Weights of a small transformer language model.
Size: 15 layers, width 320, 5 heads of 64, MLP 1920 squared ReLU, vocabulary 8192, 29.8M parameters.
Architecture: rotary positions, no biases in attention or MLP.
MLP neurons of a small language model. Each row is named by its layer, matrix (up: input weights) and neuron, and shows model dimensions 16-111. Each number is 128 + 32 x the weight over its row's rms, rounded and kept within 0 to 255. Numbers have three digits each.
After each neuron's rows, "fires after" lists the tokens most often just before its 100 highest values on Wikipedia text that the model never trained on.

L6.up425:114070089156156101144136077119104147101087121134108122153112107139099134091127078132141159179053130127151086100133154115128075078127141110069148115127164184171084085112112151085119088124135060107090131100155141120117123096164028148144182126127101055133150124175128124109087135109114107131
fires after: ".", "=", "\n\n", "\n"

L6.up1419:143134129129140120169132122138100140153101109088102126123124127071153124164208159177130116076150111135142152164112136086167160116138142140081138115123139165138070163129134146131116185067150149119148131135078106053166156095141141129216128132101087142169185078172174167114164154166102074099
fires after: ",", " in", " of", " to", " was"

L6.up275:106156136169121187100088151120175117102107140112114174099058097108103151155143144162153136145111116116097169136120134166057141121116154131101114118146070119118169071112118066098139102098163178151166134138163076124091111096159064121096100120131085070129160148111127139134134142156146134055
fires after: " |", ")", " team"

L6.up1774:189147168120126185152136124147141103115158105133115140182158168077154125128150129140147184092138097122109163043065134148155084172123130074157195114128129129114122094122152218170084159104136140161105140114126146094120109167098163125086159111130119122160211121066180075059111114113122102103
fires after: " was", ",", " were", " |", " and"

L6.up1812:115178126146116067157091140160199110166139119111062166142097110119098018094079099100180151178151087116068155135077151111072196135113111150149123154150127130135142103070110183139083168169107156138126127193119121099111125120168130141108128131055122111104113139099134137096100111126200118095
fires after: " the", " was", " (", " |"

L6.up451:128122084135128082109121164107116144162118052081078155099113130086170151068144092103144140098122150127165181142046164139154110110181132122115170103139131166157096129115126137201085107059143149144138106121114121112161108127112118138137174146136132059128116181159150118079129140164089056109
fires after: "\n\n", ","

L6.up564:167064140103126136040107076147129150111151075155129142166119152117098113109146143175171077105161123150122114141105105130172094101071088123103198126158123221117204162134137134153180082162133097157149159100155118094170095132143117107092123137165112191092124119145088140114137076100159138173
fires after: "-", "\n", "\n\n"

L11.up1111:086091088146086146081085154120067143163132124107103136160147142118106107143145150165125150096106112105189080126137159151123159152155100109095151056179112138147127163142162045147147166094153112135189143085161163110102118123148062140202143148180116131116186094230180132170140123125115123141
fires after: " in", "–", " (", " the", ",", "In"

L6.up1510:120125158116097118135192100127140142102110125152115088118167172086162146164218078175136113132164121094066117064151072175112142159098156108136116089074160185125188146099136144162097166112189156109200144133086136117121134108087173152156075135116099091146154182122210099071110122118157122125
fires after: " is", " was", " were"

L6.up1494:071119117121124149133132152148141142132117113090091137095142223076106107111079092102115166128116115146134140171106138146143189102086170143112083088111180117144191167073143106134105169080114134105153111104098133112093138128123160090159156121151063077113077140143110091148117115192165093147
fires after: ",", "  ", " —", "0", "1"

L11.up1657:094058139119102096138157123112158108113103127111138034181135135131121130106165151100223161105159145139095124129095215092091134099070083103099125114137068156105137172126208082161163057144207126135190166190128140133159083174150142109156170128139094122114099126144159096124140116157135116100
fires after: "  ", " |", " No", " —"

L6.up1129:036115162067131109152104105152120126135160146129154097163105136047163130114131138067130188067136125122131158101137108109129156102129145113171095125135124115156145177175160099189140121097176132101135103080188144125106109164168158122146209129079070147127159132127111099120132076121094098163
fires after: "  ", "-", " 0", " |"

L6.up1054:181132116142092167092100176127184144156150155114089161184117209128129166118081143142137161121160146082109140141081080145125136231111126161117127084117160119121141149129182101150107149078116176106136095110211097161087106097092137137116136149146075128155099117132168171204093133156132136093
fires after: " |", "19", "–", " (", ".", " Turkey"

L6.up505:133102114103123110074116068127105126161078155134137150160103087191089074106159214143158148107094120105191160106156114156121125078129168161157174124116096160080135131072147163224141076123114121122136147088159125070112109141132173075099164196187086119074151115083127129100149140132151102177
fires after: " the", "-", "=", "D"

L6.up422:149122145138151134065079178123116097132086035086068174116153169114118108088103143137163130080088153111141124171137141184102118080170102179137103119112149121189097126162097121082200145128120104121070111126099154121150168105123112103047138168103079121158090112120194091159123140158153104146
fires after: "\n", " MF", "  ", "0", ")"

L6.up396:109172091123105111145121125147181154160189091142138131124092133136182183120150129157124215119074122192132129111125074137131091111110128126093106122151162124149136103136126139159045090137125134137146124137127093207129114160176118132214133120158093162159203222127112119124064142089162102100
fires after: " |", "|", " a"

L6.up953:139123108129135142150101168141140173147153151106053110145100152118061194078102085109102143179127130128114194179116109098167150070118111138151150114072162074156090096161160152147155110103120097066181104149115105165162101112120124164163125142162180081087154144158129141130148162085113136104
fires after: "|", " the", "\\", " a", "-"

L6.up146:078143107133143148184175148150107109138062152106133160143107181184079171097078133163104109141117057151112093111046135188138119170111154129089110164158168123118120096111164132134099086077134094133133140111150145120104124200175095132119146117127147066152158112088095101091132114144170136109
fires after: ".", " The", " |", " the"

L6.up1255:230123085163177114085118176122066091187076107115188127117177075104065116115132162123140129158152150119143120132135107167162037124123174154158171091119147136121128048197145187130131117131115100144155133177105110130165154140127126153049132143156127115155099123122142136164140144184092158093
fires after: "=", " |", ".", ",", " Sep"

L6.up1397:122095146102107078088077130150196099126153127122112148106095118157049065066128157126183100166141076167124153210139090158101102137160132188140102152122061191107162130104117151095100080158105097089141065130108166139098081127098121132121124173135123141092140163109057174132145150177155133128
fires after: " the", "|", " The", "The", " most"

L12.up1672:135189169127145126140088068153139166139079163137152157108135131060119142134107114066147145134127191168178156150104152109107102107141128077121151053135166177123124129152149084051079127174079174124142095101126115155137125145142078200114137164164147172129086149157098093154182155165155112136
fires after: " U", "-", " (", " al", " D", "–"

L6.up1807:103064162102103135135167140121091101150106085136072138081073208084161088113155159116143138062143081159151183120147129139069184088125165063057113120109154180122111128106187099110093129152158041072168090131130137025124146076115092136114139121128132179113152106089187100095124132142083138108
fires after: ",", " and"

L12.up1006:204118076184144139093105150159121104136121094133057138081100156141119159105145124144190114111073139154125081102215120082069129128065163088141146146119072104097143140121178168205125074082104116111171086073090101130120114156080140178102123143108125110141084137124082149107184095115134090046
fires after: " |", ":", " —", "|", "."

L12.up498:107151116186144141131156142170139125130122146167119127147163046080091172121103082100119143152155174125124092148119146080112177128113103090113162080159157088109156201172192130116061097092075153098138102107115092118177081143097133190115136131161116125142100117129120096076120122099122167064
fires after: "-", " |"

L6.up72:076103147087106132121130103129134093103116135138201190147111139131038139153165153161139141126148096143076135128092056210085086158112112143135173136138108103105155107072131043124120106136122131130176142176153134124096074132142094111120161153125128096072129135069126088103114090203189161117
fires after: " |", "|", " ±"

L6.up1409:099084151116090108078194149139098102104161099206117146148125118070083087186178139169145131053126168102143155048181119128105163141107128164132074120114125083109171167133120172108127093075168173074127116117127079168121100145132113133017150132063090134103111150113191119098133094174050126142
fires after: " |", ";", " 0"

L12.up263:183184144126139131115120061142207163125092108159156179159106098118091113186144110189153132106097092147119132141170096142089134136132120156141164144179098120146102124149123115171158139129132146171171166155159147128115089125111109137096210125142116170143119151077101164175150113187102104123
fires after: " |", "|"

L6.up651:128079097090128104117193130122145145130146199144157107118110122134105102098101074095141093173179131103155152147165152192120131117113128104093118151126168145007165118083103149128000055125132099153138110111097115103113080161163080169183130107155136124132131162143056113104132134122140115118
fires after: " the", " The", " a", " an"

L6.up1563:094141141114153105086129112144077179168142143102136213184109142085143180112117063173126156147138103090074132123173130173152116155109142161135127111104161144068168089094159134105104119109130082060098064067132100086101128107153109150198113162150141190120098063129128140119149131072087088104
fires after: "\\", "b", "te", " \\", "t"

L12.up1235:084214138148087091116109082158120122136100081121161140159116092136137095160128117166136180125142060128139112067148099132154175135094135102149137125106097129144142154137119113139107147141119146141130110149156085113186114155103163120088113109126072100112166172088072165148116128135228097099
fires after: " |", "|", " Di"

L6.up1520:076163118142170107114134155150140087142120101109159205140068117090122161158105126066104169122126146089154153143120101145157162141091164085130179121186118137122115141096114155202150110106099116106137136179074144148139084108122092093122165108141098160058147177151065118114074123115140081094
fires after: " |"

L6.up1741:127107086184143053153116108152145157113100072109089113156106049127109126129121107132106173159100071149182100055119160073127118111179129111055127113112115125168100108113175153127113076080114102056112099141139080119176145146179065188129142105177109065143154118086111125101139135178095102128
fires after: ".", "-"

L6.up1420:169092088114055099121122092136130095177116140161124117137129094098124097025070114126165092163112094225166156076119133134107162179144123151053064145068120182091157075080141105186037063159127065125193102117117105146134128174133132066123132133171118177082151094120128117118148126134122124132
fires after: " the", " The"

L6.up1225:077077137158106168113109119163127170148132120097091175176087155124107159126075124168159179095151118097128151129130166150119120130186170161173138106107152113155141152117117101156194139081129162082080094109150085111073127129162117133114173126069160132135071137132130108109085123169122073099
fires after: " (", " |", " 1", "|", ";", "="

L6.up657:107138100129099134048066120143101156122099110056133133142122118146116111102089128188165151123171170139154128171116151120120134157116081148098164114087150200152139130173136097215105113072155179119201094073094116159072091157169131146128214132107069120108099125174178144165141168146120101112
fires after: "–", ","

L6.up508:138089182098100091138136130148140105135085109124118147129167206087154099157098128147159139162101155151135158154144110121107173201079112155157140112156178134154140047127120150155108165127153086178188141138104092120119105152088150143134125121152139121181151106117229089104143078109174117159
fires after: " was", " is", " |", " been", " were"

L6.up989:156083154151105104125148132112131105144123168150132107109096114180038123125101124049181126090136128085221135118113172158131212148035177154086125145133044150074096125054147141123087120153082060102133075123087094124092095133177105114144129123149074143106139144071120089103156159130117095158
fires after: " the", " in", " from", " The", " on"

L11.up293:095117110110143114086112117123126175188070074123132121077124107120106113127111118105095125129139149167166145118141165153202113100139076079136153136089151097119116135180131115134151132129144090119169150141131131126177175185089158080094118105097099052113049041137133134152142150081130082151
fires after: "  ", "=", ".", ")"

L6.up708:170204126198085154137145095139133083103191136070110120163084092165117156151139116141178122102156105145064083146104080183167152103111156194094143125171142146047092133094204123153048124135144069156154134160137081155118083122145112111156140113132122121147139144090141132164121106081177084119
fires after: " |", "%", "|"

L6.up1045:157183143081101103100134161133199153155117143154122168192129102131110122125114100145152177158217113114123160141147168135078122118167118081116168113194100110134082143217152107109072096116152062102195131138128110090144166108115124174091124136101141128128087116109133102127162113100134081104
fires after: " |", "–"

L6.up1200:131161115170093098083080104149181132135128135097080167147151163140175096111106130118106125047101101111113166176093107196142080112141142160145152148101124181200141077106090146135150147148117122118136136130096166109118106064121122159137092136138098166204114146121154116116117110163184116071
fires after: ",", " is", " and", " the", " American", " professional"

L6.up883:201108143097207153082127128139121138197113142156157095164147116136094088130151159135176114137132133136114081113144090127164106104151117108117067126165161120114126117187127091114154098217072099115137094114144060122118116121177152127115110166146146186132133140108095096202124128157128164172
fires after: "\n", "="

L6.up1387:040039160148114146151170111137087096129127137135100138137086124036112107091124117073126172074120156103098198146095128163148159038129139140109119122129138130120235147163179155184134133084197102109137107149163118093109104153122089147149172089062090122155125139117095116098132106152123113167
fires after: "  ", "-", " 0", " movie", " AL"

L11.up36:099127144110123198084105174151163106127046083038127123127067143102060117114111091140165133153129104088116130146141163083122161092138125187144141129133133119139101143160148104113166162065255130155141097124127072125143157085150066111123116124150076136105127142097172138185139181127182080125
fires after: " |", "–", "|", " C", " 1", "."

L6.up1655:167128120225128147170113105143127172141098143062090141211115165127074115028147092094127156099141108089155100164137121155159156108140096170089090146043113189172137181089145186084140140119162127150099120151126078145119146116143101188172161130095089065126100149117163138130083112150141103121
fires after: "=", ".", ","

L11.up534:078126096110127096043122127146065122113142106187172136196128085127153135108145071133129079132161092127104142161107106176110080145188105169107185101150147143135090144110145149161107176136136105092143138128184087145114108161192129133200143169149168215129111129093134139106104154134097070115
fires after: "\\", " |", " \\", "B"